python train.py --bias="all" --init_std_down=0.00452 --beta2=0.98 --weight_decay=0.063 --decay_shape="pow" --final_lr_fraction=0.05 --batch_tokens=131072 --max_seq_len=256 --z_loss=0.0001 --dataset="wikipedia_en"
MLP neurons of a small language model. Each row is named by its layer, matrix (up: input weights) and neuron, and shows model dimensions 32-159. Each number is 50 + 10 x the weight over its row's rms, rounded and kept within 0 to 99.
Before each neuron's rows, "fires on" lists the tokens most often at its 100 highest values on Wikipedia text that the model never trained on.

fires on: "ang", "g", "ung", "^{", "tern", "/"
L18.up736:36 59 37 58 47 50 49 46 56 56 32 26 62 47 40 51 64 41 52 61 55 55 52 45 48 35 55 35 55 37 49 64 54 49 54 39 56 45 61 59 51 62 51 65 71 37 55 41 47 42 37 57 41 54 44 41 48 57 56 22 37 51 40 52 58 52 52 43 66 68 54 57 60 36 52 55 39 52 70 59 49 41 54 52 48 57 44 34 57 42 48 46 75 43 57 59 26 51 38 64 37 53 42 44 59 55 29 43 55 58 41 32 59 43 15 57 39 54 35 54 46 47 57 44 52 52 42 41

fires on: " part", " top", " of", " Georg", " Med", " Bel"
L16.up217:43 46 46 56 44 46 47 34 29 61 41 56 56 44 56 57 53 39 61 51 45 38 53 36 60 38 58 65 70 75 47 52 40 49 33 59 27 62 40 44 59 63 56 44 42 45 32 58 39 41 64 61 56 46 56 57 38 58 36 46 53 44 54 61 39 51 51 57 61 66 55 50 48 36 40 47 37 53 71 60 48 48 51 40 41 59 32 33 50 46 50 59 66 69 45 48 59 49 46 61 40 56 50 32 49 51 31 38 67 59 42 55 45 33 42 53 43 36 51 53 42 42 61 60 53 57 65 63

fires on: " v", "l", "nam", " V", "end"
L13.up596:52 47 37 35 62 37 73 53 51 60 60 36 68 59 56 39 62 47 59 52 56 68 51 53 50 59 57 53 72 57 55 72 61 44 48 51 37 57 30 61 69 60 49 35 41 57 44 64 44 52 61 47 57 51 44 56 64 57 45 31 56 45 50 68 52 29 56 63 54 36 70 53 53 66 50 41 50 40 37 58 28 56 43 53 45 22 49 56 43 23 57 53 46 42 48 49 51 31 62 53 50 38 68 56 34 53 55 41 72 59 31 52 46 59 36 57 49 64 63 50 65 36 53 55 55 46 53 38

fires on: "m", "it", "ym", "at", "g", "er"
L13.up476:28 49 57 42 59 38 63 39 65 61 39 29 42 43 54 61 63 37 56 60 45 74 52 51 52 52 47 68 44 45 50 50 56 56 56 33 44 64 59 49 67 57 54 44 60 54 55 40 43 46 55 54 47 40 57 65 45 40 45 30 47 51 46 48 52 47 46 56 51 62 38 51 41 56 55 26 44 58 69 61 64 53 44 53 67 49 51 34 63 50 39 75 69 60 48 49 34 56 49 37 53 40 28 42 51 47 41 58 34 59 58 69 55 46 35 51 56 59 75 47 49 53 32 47 60 60 42 60

fires on: "N", "em", " rem", " Kn", "n", "en"
L10.up241:47 46 60 52 47 61 64 50 62 54 46 44 55 48 61 59 49 46 42 53 48 45 56 47 34 55 52 48 49 52 51 59 60 53 72 42 59 42 50 48 40 51 70 58 56 54 44 46 64 36 39 54 53 31 44 41 51 50 53 50 36 30 36 30 59 30 27 57 52 58 48 54 33 64 72 45 42 61 76 61 56 49 58 56 47 38 47 37 33 43 34 49 60 64 50 33 39 45 60 46 55 42 52 56 54 37 49 39 48 46 69 40 56 55 50 56 46 41 62 57 39 53 63 58 39 37 47 21

fires on: "z", "i", "v", "1", "Z", "ki"
L13.up798:59 51 55 64 46 45 53 62 34 40 56 64 56 43 54 46 37 40 43 59 58 64 50 40 49 48 58 34 58 52 54 70 48 65 41 34 62 41 44 52 55 47 60 63 39 50 61 38 33 58 51 50 42 51 36 49 42 47 62 50 54 45 54 37 61 44 35 60 44 49 54 51 46 43 65 47 46 63 59 32 58 53 42 41 43 53 54 51 58 29 58 50 38 49 57 50 27 55 44 70 47 55 33 62 63 47 37 50 45 48 30 60 38 49 42 61 46 65 60 49 63 50 54 42 54 55 62 52

fires on: "ia", "s", "re", "ra", "es"
L10.up480:43 21 51 43 36 53 68 52 51 24 53 59 47 50 54 55 50 46 52 45 65 50 55 52 45 45 44 54 46 46 69 44 49 44 55 56 41 30 42 50 56 60 47 57 44 45 45 57 62 71 26 41 47 65 57 52 39 47 46 44 44 45 60 31 52 37 48 51 43 56 37 66 44 45 49 36 46 52 47 62 45 36 39 37 77 49 57 56 40 55 41 47 37 40 51 43 44 39 42 48 44 52 48 42 71 55 51 58 51 38 37 47 37 61 55 50 51 34 50 75 68 58 37 41 37 69 36 56

fires on: "ing", "ning", "ming"
L13.up383:68 49 45 40 54 41 49 50 55 51 70 52 48 54 69 45 59 39 58 48 66 48 58 55 57 51 33 59 65 61 56 51 42 56 34 42 45 43 41 57 57 53 52 45 42 44 54 57 51 59 34 62 57 46 50 66 48 52 47 54 53 57 37 42 42 55 49 44 38 64 35 58 59 71 35 50 47 55 40 71 55 42 33 44 41 33 49 59 59 37 41 54 47 65 38 31 58 59 45 64 40 35 40 43 66 56 34 52 58 46 35 64 41 47 63 43 49 51 47 37 57 43 23 51 45 62 57 51

fires on: "b", "ab", "ach", "d", "l", "at"
L9.up490:58 44 70 25 39 40 65 57 47 53 63 39 58 56 48 61 65 43 45 50 57 60 69 55 35 31 48 53 55 70 56 60 61 62 42 48 42 45 43 59 53 53 50 55 38 61 30 51 66 49 41 46 49 53 51 72 39 61 43 31 44 40 49 50 45 44 46 43 51 68 36 55 51 35 51 33 44 53 69 65 54 49 60 65 61 51 44 28 54 37 39 53 37 67 43 35 45 44 53 57 70 39 61 25 59 35 54 54 54 56 60 45 53 59 63 62 57 39 52 53 61 58 55 49 37 50 46 46

fires on: " is", "az", "s", " was", "ac", "ed"
L10.up219:53 46 49 43 32 42 76 43 33 53 44 40 68 62 47 50 54 44 66 48 60 59 50 38 39 47 50 34 40 56 31 41 51 77 47 49 67 40 46 53 65 60 49 47 42 40 48 43 53 51 46 67 51 37 24 48 57 47 46 57 51 42 45 46 54 44 59 41 54 55 41 49 50 46 56 51 54 62 32 43 52 41 49 37 36 43 59 45 69 34 74 53 66 58 38 48 36 49 41 48 46 60 56 61 56 54 57 60 34 67 53 61 28 42 27 43 47 65 66 65 77 59 52 47 57 46 50 44

fires on: "n", "en", "on", "án", "l", "í"
L10.up900:51 40 43 47 44 42 53 34 38 48 49 46 63 32 54 48 48 46 29 59 64 52 60 54 45 42 36 39 51 42 63 50 47 46 70 40 39 43 51 50 53 60 59 59 63 46 51 61 36 48 33 57 60 43 35 40 47 45 43 49 41 48 45 51 37 34 16 47 55 40 55 50 53 53 79 38 43 61 63 54 59 54 57 44 28 52 56 31 53 39 46 44 60 48 45 47 42 38 63 57 37 61 31 30 39 33 40 51 58 51 45 52 43 56 57 48 46 55 58 32 47 65 57 42 53 75 40 37

fires on: "a", "A", "re", " Br", " Se", "e"
L11.up713:45 49 60 53 45 54 65 52 47 53 39 42 61 47 23 50 72 46 54 55 48 66 47 25 34 44 36 36 50 50 40 62 47 52 46 35 31 42 37 44 62 48 48 52 35 71 51 32 37 60 59 57 63 53 49 47 54 65 62 47 55 50 44 31 69 36 51 48 54 48 42 44 52 59 46 50 38 58 73 54 66 40 33 45 55 61 44 50 46 55 44 38 56 55 48 53 33 54 71 46 66 52 60 33 53 23 60 56 52 53 59 54 42 37 35 69 46 45 54 49 53 59 60 38 49 55 48 72

fires on: "d", "inn", "t", ".S", "s", "w"
L13.up380:58 29 61 36 50 51 36 40 52 44 55 36 61 27 40 55 60 40 57 56 58 43 65 50 48 42 45 34 51 62 56 55 51 48 33 58 44 46 56 62 65 47 52 56 45 51 41 49 42 71 50 56 54 53 57 78 29 49 46 30 36 40 48 37 48 52 44 51 52 56 44 55 40 41 43 40 51 68 73 59 47 36 45 33 45 51 48 24 55 33 35 50 64 45 55 44 38 63 42 64 57 44 42 41 52 57 41 38 44 53 67 54 50 49 47 47 57 42 63 62 46 48 56 43 65 65 43 49

fires on: "m", "b", "k", "l", "d", "ens"
L10.up60:65 47 40 39 55 71 51 47 52 54 51 66 64 51 51 43 48 43 39 58 56 61 48 36 25 50 19 41 32 62 52 65 63 60 65 50 57 41 41 47 55 50 41 54 48 59 59 37 38 56 51 46 54 35 47 60 47 44 62 59 44 32 34 43 61 24 39 52 59 37 58 44 50 35 54 59 54 64 38 70 47 42 59 38 46 36 59 51 48 37 38 66 45 56 51 70 46 39 38 50 42 41 51 51 42 59 61 53 70 58 56 70 46 50 32 57 46 44 71 47 48 50 45 48 42 58 51 46

fires on: " S", "ens"
L19.up1017:65 37 37 53 60 52 55 49 36 49 55 48 58 57 57 57 55 45 49 46 59 52 56 27 59 49 26 52 33 45 57 61 65 56 54 44 58 64 51 67 56 63 51 45 49 47 72 59 49 56 42 45 62 49 55 52 42 48 67 54 35 45 48 37 38 46 41 40 61 40 30 39 36 41 60 28 41 54 50 47 54 50 34 38 67 53 47 33 62 54 61 33 59 50 51 49 49 55 41 32 47 34 28 57 49 27 55 54 47 47 55 56 37 37 35 55 73 42 57 63 71 54 52 51 55 56 45 33

fires on: "ing", "ar", "ad", "an", "op", "ography"
L11.up824:58 37 31 38 53 30 59 49 55 46 63 50 52 60 60 52 48 39 46 45 62 63 51 54 40 42 33 50 41 55 49 52 39 51 46 11 42 42 59 61 55 58 50 56 54 52 58 52 57 68 32 44 51 35 41 51 44 40 50 48 46 67 39 42 48 33 57 51 50 61 39 54 68 54 58 55 40 41 44 55 57 33 27 60 49 52 49 45 68 57 53 48 58 52 48 45 50 52 32 51 49 48 38 44 54 52 35 41 55 68 36 65 44 52 52 60 49 61 49 40 55 50 36 27 55 58 47 45

fires on: "d", "i", "ok"
L11.up344:41 45 53 62 45 42 39 45 61 54 67 59 58 33 52 56 51 47 54 54 55 49 53 40 40 43 44 28 52 51 62 54 56 69 35 48 52 64 30 47 59 50 59 71 43 50 44 36 32 55 54 57 66 56 43 54 57 40 57 21 63 45 52 34 48 51 34 31 56 55 55 44 39 44 66 41 54 61 54 40 42 36 40 50 53 49 43 52 64 31 35 55 40 69 34 47 38 58 45 60 63 43 40 54 47 61 37 25 59 75 53 44 56 43 36 49 37 46 67 49 64 56 60 58 47 48 72 47

fires on: " of", "ing", "at", "osing", " list", " having"
L9.up250:58 50 54 47 54 41 59 36 29 53 84 44 57 39 49 46 46 44 44 60 64 56 52 58 40 62 41 60 46 60 55 51 50 55 35 41 33 44 68 54 60 56 58 55 23 37 41 56 49 65 66 56 55 53 47 73 30 55 50 23 46 55 38 47 57 50 57 48 45 49 57 48 66 39 49 48 52 46 49 62 56 30 50 51 47 46 31 59 62 47 44 48 68 63 42 58 44 46 44 55 30 44 61 41 63 57 40 42 49 58 41 60 45 37 59 55 42 49 47 43 42 49 56 55 72 57 54 58

fires on: "m", "M", "re", "om"
L13.up877:40 49 59 41 53 61 55 39 53 46 46 22 55 37 29 51 61 41 47 40 49 57 38 35 40 56 39 41 51 59 37 53 49 51 56 51 45 41 55 42 66 55 58 54 35 72 48 46 51 44 46 64 54 39 53 54 54 50 50 53 21 48 53 47 65 41 39 46 62 60 40 47 56 52 55 56 45 53 86 42 45 40 61 48 47 51 50 49 53 47 36 54 69 58 51 47 26 55 46 48 44 37 45 50 64 50 56 47 43 50 63 56 42 38 49 44 52 49 57 49 49 45 43 37 36 57 53 45

fires on: "V", " v", " V", "v", "erv", " dev"
L13.up241:47 52 61 56 51 73 63 49 37 45 70 47 51 42 48 46 61 36 61 45 59 56 37 40 38 49 43 36 61 45 38 61 53 47 58 46 59 56 49 53 42 56 50 49 45 42 66 49 62 66 53 58 61 46 43 63 54 49 42 39 65 33 65 38 45 55 39 55 41 60 62 48 48 48 41 40 49 49 57 52 37 40 55 36 50 41 51 53 39 17 47 54 46 42 63 53 45 51 46 45 46 41 35 65 56 43 57 42 41 68 52 33 54 59 56 54 60 24 68 57 63 44 36 55 48 54 49 39

fires on: "L", " L", "p", "1"
L19.up733:56 57 68 42 61 59 62 66 43 46 66 55 84 50 39 49 54 46 59 37 62 58 53 34 49 61 38 51 61 54 21 54 63 48 51 45 68 57 51 50 61 50 49 61 48 43 47 35 42 55 41 33 76 32 43 61 59 46 51 56 50 40 73 72 42 50 33 53 45 44 48 46 47 45 34 49 47 52 57 47 53 30 62 50 46 44 46 56 43 46 33 51 40 59 57 47 45 42 49 37 35 45 67 52 58 44 55 39 60 73 52 56 52 60 29 53 41 48 56 64 61 38 41 61 46 60 46 49

fires on: "in", "om", "re", "le", "er", "c"
L18.up88:41 54 53 46 44 60 56 47 61 36 40 29 56 37 55 53 54 44 50 36 54 56 54 44 54 67 67 54 53 49 49 41 62 55 44 34 60 50 69 42 53 59 72 59 46 76 47 49 30 56 44 53 46 41 49 58 35 64 42 46 48 35 54 38 69 23 50 51 50 58 54 51 44 49 29 65 36 60 76 48 50 43 53 60 45 62 48 43 45 43 42 64 51 56 53 64 30 33 50 51 57 46 42 38 49 46 50 36 54 55 33 57 57 60 51 58 41 65 68 65 61 65 32 67 48 47 58 44

fires on: "g", "n", "/", "i", " Mac", "c"
L10.up969:45 56 38 54 60 46 53 81 54 46 56 68 59 47 51 45 54 46 49 71 45 70 68 42 41 49 51 35 65 52 51 66 51 48 65 48 41 48 53 56 57 56 51 62 51 47 53 48 41 43 33 69 48 45 35 54 56 53 49 48 47 34 41 35 43 48 45 46 80 54 61 52 27 34 56 51 39 52 62 59 46 51 51 28 42 45 50 44 43 32 42 53 54 63 54 51 37 48 41 54 47 58 32 52 55 38 71 51 55 51 44 42 49 44 36 62 49 33 55 64 61 50 58 49 65 53 58 38

fires on: "m", "ens", "om", "ins", "ts", "s"
L10.up862:33 52 65 29 51 54 59 40 57 51 33 40 56 62 50 50 49 35 46 55 48 70 44 30 52 48 36 59 37 63 59 44 45 59 59 43 46 50 56 43 67 49 52 47 52 58 49 42 47 56 48 71 54 46 55 51 59 64 50 43 43 30 50 27 45 47 32 58 46 62 41 47 39 57 58 50 30 47 60 62 66 41 59 42 54 39 49 45 34 35 43 39 54 68 54 39 10 58 59 53 54 57 57 44 61 52 55 35 38 70 62 54 41 52 30 58 50 54 60 46 48 54 51 42 57 69 43 48

fires on: "in", "as", "re", "p", "ra"
L10.up719:55 39 40 53 27 39 63 36 51 45 48 56 61 46 49 61 45 43 60 46 63 42 55 40 35 35 47 34 51 74 43 41 53 71 67 44 50 41 38 55 53 50 35 44 50 40 51 60 57 63 41 65 49 38 59 47 49 43 46 46 46 43 55 40 42 48 53 61 43 62 39 61 35 61 46 33 49 58 48 70 69 51 49 56 66 61 48 43 55 45 65 40 54 48 32 39 43 22 50 49 51 55 58 49 59 73 54 64 54 52 51 47 42 53 32 53 50 44 53 67 45 61 37 45 51 42 56 55

fires on: " St", " L", "St", " V", "L", " l"
L18.up305:40 67 53 30 50 56 53 59 37 50 65 46 69 61 52 48 51 40 48 43 59 45 55 39 45 56 57 48 67 51 38 52 62 55 59 63 59 70 62 43 44 60 46 45 45 52 41 48 64 55 41 36 55 40 50 67 29 46 30 38 52 56 56 53 33 44 43 56 51 48 53 45 55 56 45 47 46 45 43 53 69 49 45 45 48 24 47 54 41 57 56 60 38 60 54 28 41 47 68 44 44 49 59 45 44 52 31 73 45 72 45 44 27 66 42 45 50 53 67 68 62 54 46 64 40 61 44 37

fires on: " c", "r", "-", " ch", " ass", "ric"
L10.up49:54 53 53 45 47 47 49 46 47 52 61 45 63 44 44 48 69 43 46 54 57 54 54 29 45 42 39 37 50 70 40 47 42 73 48 38 35 41 62 47 59 50 62 57 54 53 60 47 26 59 42 44 50 47 34 51 58 38 53 50 59 57 61 54 53 48 54 44 55 55 43 47 44 71 51 64 46 49 54 63 38 31 46 54 44 51 39 53 36 33 47 45 56 69 44 60 51 51 45 38 67 41 51 60 48 52 43 52 76 67 54 61 41 56 45 39 44 42 60 45 61 41 58 56 43 55 74 56

fires on: " were", " Des", " des", " ent", " ex"
L19.up415:59 45 54 43 47 50 60 39 51 48 62 47 65 42 45 53 64 51 48 43 54 50 58 45 40 50 46 33 36 51 40 55 40 60 46 40 42 45 70 53 50 56 57 53 45 71 52 40 38 62 37 29 65 60 39 53 53 46 48 45 63 55 47 43 41 57 62 26 64 57 41 63 46 53 47 50 47 51 50 59 62 47 49 55 46 53 37 51 45 67 59 51 47 48 43 42 34 45 39 37 65 51 66 58 48 38 57 54 69 57 59 71 41 55 55 45 54 46 51 66 49 49 72 31 41 35 44 42

fires on: " M", " R", "om", "m", " S", "oute"
L11.up892:38 58 51 35 53 50 54 58 45 46 49 63 53 45 36 50 61 43 46 58 49 57 45 46 46 35 40 49 44 41 66 49 58 50 57 50 51 69 40 45 54 53 42 75 44 42 45 47 43 36 46 62 61 45 55 64 43 40 48 37 47 55 59 40 50 29 35 50 47 54 43 46 37 34 60 54 46 38 46 64 57 29 57 50 66 33 50 54 24 45 36 42 61 59 55 48 25 50 66 69 69 52 66 42 62 46 56 51 37 58 57 34 48 46 54 72 46 60 55 56 69 62 55 61 38 50 43 53

fires on: "-c", "p", " v", "c", "-p", " V"
L11.up655:57 57 61 53 51 66 50 64 48 48 59 47 67 57 43 45 80 52 53 55 67 50 51 51 53 49 54 42 54 50 40 59 45 50 81 36 46 55 64 47 52 42 43 65 47 53 38 39 46 62 54 42 67 43 40 69 43 45 30 51 52 37 53 50 48 51 46 55 63 38 54 49 38 61 47 44 57 41 53 50 50 54 63 55 50 51 38 55 65 53 42 44 44 42 61 56 54 48 60 36 47 38 56 49 56 35 44 56 42 76 47 61 34 56 49 45 52 22 73 45 55 38 41 52 35 70 45 25

fires on: "a", "e", " H", " California", "el", "lin"
L11.up832:27 42 45 50 54 53 45 51 57 43 53 77 53 61 39 37 52 43 36 56 62 54 51 49 38 42 45 21 46 58 30 67 52 45 56 35 48 28 57 50 53 41 38 55 53 58 55 33 47 38 51 52 71 54 52 50 41 49 63 61 44 55 42 49 61 30 54 45 57 32 61 53 75 36 50 51 47 47 56 57 55 47 48 58 54 39 44 59 42 51 60 54 54 43 49 50 57 52 41 46 62 47 53 39 49 41 46 44 58 46 55 42 53 54 41 63 50 44 54 41 45 72 38 45 44 50 58 52

fires on: "g", "us", "d", " B", "ab"
L10.up991:57 47 59 60 55 40 59 44 47 52 46 61 50 60 38 49 56 40 55 44 52 83 55 40 44 49 54 60 27 70 52 55 53 62 46 34 56 53 46 44 71 58 56 63 35 58 42 31 59 46 43 55 62 63 35 49 34 63 45 43 47 35 41 46 55 47 60 35 44 57 40 42 44 24 41 55 35 59 57 68 62 28 51 52 69 41 41 45 66 38 44 60 39 66 52 28 50 51 29 47 52 48 56 48 53 53 49 54 55 59 55 54 33 48 39 59 54 47 56 60 55 72 55 45 52 38 25 58

fires on: "at", "ach", "e", "le", "c"
L11.up955:51 45 43 35 45 59 54 65 60 51 38 32 54 61 61 44 58 40 66 36 48 50 39 41 51 58 42 47 58 71 48 49 42 59 42 41 31 56 43 58 46 51 57 41 51 70 26 50 35 62 33 60 45 45 45 64 28 51 42 55 30 40 54 41 56 38 56 69 35 60 32 54 40 53 54 33 31 66 67 51 61 59 63 55 58 50 54 31 63 46 44 59 50 62 40 47 34 51 33 47 61 63 51 48 63 60 44 46 46 28 62 43 61 61 76 45 44 64 61 58 43 62 41 47 61 50 67 61

fires on: "h", "V", "P", " v", " V", "-H"
L16.up373:57 44 45 56 50 42 38 74 44 51 54 52 46 39 47 69 45 46 68 46 46 53 42 28 60 52 44 57 67 50 39 55 43 62 63 45 49 43 51 58 46 63 47 56 36 58 50 44 46 64 53 49 51 57 32 67 39 55 47 44 59 56 71 62 54 44 33 64 42 62 51 43 59 57 61 43 44 52 67 31 50 57 47 54 58 44 45 52 63 37 49 63 50 62 51 44 49 37 63 54 44 57 44 43 46 47 49 63 48 50 48 44 54 64 58 50 41 50 54 50 42 48 41 44 69 47 35 35

fires on: " st", "==", "ect"
L13.up423:68 45 68 21 46 59 59 43 39 53 72 63 54 61 50 33 60 49 50 58 50 44 50 42 23 66 27 42 61 61 45 63 48 42 59 56 32 52 47 63 49 50 62 48 56 47 45 42 46 66 35 43 41 50 51 64 38 57 42 42 55 57 44 45 35 51 48 48 51 53 50 63 56 51 55 57 39 59 49 56 50 47 50 33 45 51 43 42 46 48 24 58 46 62 53 34 57 44 46 53 47 51 60 56 28 62 53 53 58 52 56 46 43 47 72 50 56 43 57 50 51 50 54 48 43 47 58 45

fires on: "t", "at", " can", " Ar", " Hon", "it"
L10.up209:51 45 55 52 47 71 57 51 61 54 43 51 52 38 38 67 59 41 37 44 66 54 52 36 52 52 53 65 53 64 44 58 43 81 46 54 30 50 59 58 51 51 54 45 57 53 40 56 45 44 38 60 64 53 58 66 38 36 41 39 56 40 32 29 36 56 50 42 50 68 33 47 45 49 48 32 32 56 77 53 45 56 40 48 42 52 41 45 60 60 27 56 43 49 49 42 53 54 55 39 48 42 33 36 50 42 48 63 57 66 52 52 29 48 56 37 56 46 54 35 60 51 42 44 54 66 54 62

fires on: "==", " |", " Th", " the", " B"
L13.up977:58 37 60 42 59 56 57 48 42 48 55 50 67 67 43 54 58 53 43 67 51 50 63 40 17 46 46 29 62 53 45 65 44 54 50 31 43 46 53 43 47 40 56 60 33 58 29 42 56 54 31 44 47 59 49 55 48 57 56 46 59 42 40 55 48 48 42 52 70 69 50 53 62 46 43 56 46 41 55 56 59 39 51 36 66 53 25 54 46 49 36 61 39 48 55 33 60 52 59 60 53 46 59 36 51 37 52 46 55 58 46 48 56 56 54 40 43 61 46 55 55 52 51 61 47 66 57 49

fires on: " se", "th", "e", "ens"
L10.up629:64 45 52 44 40 75 58 54 46 54 54 46 49 43 46 54 50 37 64 43 55 71 45 35 54 57 39 52 49 30 53 59 55 57 46 50 45 53 58 53 47 60 63 57 56 44 58 54 56 78 56 36 60 39 69 48 56 57 58 38 39 50 37 32 40 51 45 32 52 48 52 48 52 63 59 47 47 62 51 40 60 41 42 18 64 59 48 45 60 49 50 31 57 56 57 48 41 44 41 54 61 47 44 48 81 45 48 59 54 53 49 55 36 36 45 59 62 45 53 54 58 40 71 36 38 67 57 28

fires on: "s", "ind", "f", "ed", "if", " on"
L13.up893:43 51 53 37 41 57 52 45 55 72 50 51 55 59 44 54 42 46 42 64 56 48 44 51 33 67 57 61 69 69 62 39 65 56 38 39 62 60 33 63 53 40 59 58 45 47 52 43 47 65 42 55 41 65 48 59 46 54 37 37 30 37 54 45 53 44 74 50 45 67 53 54 50 37 71 37 39 47 51 61 43 72 58 44 47 22 47 37 61 29 46 46 31 51 44 41 58 42 41 34 54 58 56 43 56 62 46 41 69 58 36 54 42 61 38 52 43 41 41 38 43 47 70 52 58 55 36 45

fires on: "re", " o", "ris", "ace", "ce", "ra"
L9.up235:39 34 58 51 54 44 49 47 57 45 41 45 33 44 37 59 65 45 53 45 58 53 43 38 40 55 46 50 51 53 47 60 50 57 69 43 39 71 45 53 49 48 29 60 27 67 46 50 58 56 32 49 51 44 48 36 56 41 25 42 48 46 54 42 43 44 47 49 64 44 59 68 55 44 44 52 53 57 64 45 41 40 42 49 71 53 40 50 43 49 43 40 45 38 43 41 38 44 64 52 43 51 62 43 56 51 34 42 39 50 60 25 45 44 45 63 47 50 47 52 54 56 48 47 57 52 38 47

fires on: "he", "re", " ne", "A", "ere", " pre"
L11.up906:43 51 50 55 44 63 61 50 51 48 47 31 65 58 38 43 53 54 48 51 61 56 44 41 28 52 55 52 49 47 47 56 46 54 71 51 39 21 49 42 53 51 51 55 31 64 44 53 65 58 41 35 51 46 58 41 66 43 49 62 47 41 54 43 66 34 48 48 56 58 42 56 58 48 46 51 40 45 48 49 46 24 45 66 65 54 33 48 38 53 54 46 54 55 49 40 23 50 49 37 64 52 62 56 54 43 51 50 56 51 45 42 37 51 46 52 53 51 53 47 52 59 55 40 61 64 48 28

fires on: "A", "ra", "ren", "re", "u", "ab"
L9.up542:41 37 53 58 50 53 60 58 39 54 51 52 60 48 34 49 48 47 59 57 61 64 38 33 30 72 43 44 66 50 43 64 70 52 57 46 52 43 39 32 46 40 45 51 38 63 58 30 68 53 33 61 50 37 49 45 56 51 50 58 50 31 45 40 56 46 59 56 58 37 46 53 67 51 45 53 45 52 56 49 63 49 49 38 61 55 42 56 44 43 51 50 38 45 51 38 42 54 61 55 55 36 42 39 75 59 60 40 53 58 60 33 54 44 43 58 53 40 49 61 67 63 57 39 53 61 38 34

fires on: "ing", "ning", "istics", "ming", "oring"
L11.up189:58 38 48 41 45 62 43 46 40 54 72 58 50 71 55 47 57 40 46 48 60 68 39 48 43 64 60 54 34 65 28 48 59 57 48 48 33 37 39 49 64 55 52 47 42 54 54 55 55 55 45 49 57 50 47 52 39 61 42 46 49 61 34 47 41 53 63 33 55 48 37 61 52 49 61 40 50 61 40 71 65 52 53 47 33 43 40 67 56 50 44 56 58 42 33 54 45 44 49 55 37 46 55 55 75 61 41 27 48 51 50 68 51 49 53 53 51 42 47 55 59 48 56 41 45 52 55 39

fires on: "it", "id", "d", "ul", "ur", "is"
L13.up335:44 41 46 42 32 45 49 59 62 64 64 33 53 42 53 65 40 45 57 52 47 66 57 47 53 60 42 30 47 44 41 59 41 63 37 36 54 68 49 49 58 46 59 53 50 54 51 57 43 56 48 42 42 46 29 47 53 49 49 46 36 57 42 42 57 45 55 45 62 67 47 56 41 53 74 42 35 65 37 47 61 49 46 35 56 55 42 39 62 37 62 46 57 67 55 44 54 57 41 44 65 56 46 58 49 67 41 35 48 46 44 50 39 30 51 42 52 65 55 39 63 56 44 50 54 46 60 48

fires on: "ing", "al", "ating", ":", "ate"
L10.up946:60 59 58 45 49 46 63 38 54 31 63 50 50 58 48 26 58 47 57 50 69 51 54 61 44 46 62 50 53 56 48 45 49 55 51 32 40 38 50 51 45 44 60 42 30 54 43 53 47 58 43 38 57 45 57 77 44 43 62 38 48 67 36 52 43 54 66 34 49 47 49 50 63 55 42 45 43 43 55 51 46 37 42 60 48 48 37 54 55 53 57 59 53 54 56 38 68 39 63 57 50 50 41 51 52 58 48 26 54 44 36 58 34 37 52 48 54 48 43 76 72 50 40 42 24 58 66 50

fires on: " c", " p", "-", "b", "p", "l"
L13.up794:58 49 38 60 44 50 62 48 57 48 57 50 71 58 49 57 59 48 32 53 49 42 51 38 44 52 27 47 47 60 56 49 60 72 54 45 61 61 52 50 50 52 60 61 44 61 62 47 53 36 37 41 54 40 31 57 54 53 48 36 50 47 64 48 43 35 52 26 58 40 39 53 48 50 48 59 42 56 43 71 35 49 40 45 40 56 33 24 47 28 48 74 39 62 46 53 49 59 38 53 57 32 60 57 35 42 54 44 74 42 60 66 46 68 58 61 58 59 53 44 56 60 51 50 57 41 52 39

fires on: " ra", "s", " they", " was", "as"
L19.up60:60 34 61 53 45 54 71 59 40 52 49 41 57 61 50 51 55 48 47 52 47 46 65 45 50 58 40 47 46 64 49 50 41 69 53 56 55 61 47 66 54 47 50 44 45 48 61 50 51 62 42 37 62 38 36 43 41 45 46 51 42 41 48 66 37 43 46 43 38 24 48 50 37 69 53 46 38 63 33 42 49 46 52 37 54 56 54 52 58 46 59 58 60 60 40 60 38 49 52 56 41 44 64 53 63 34 50 50 49 57 49 43 56 70 51 28 40 33 62 71 60 42 53 67 51 46 52 64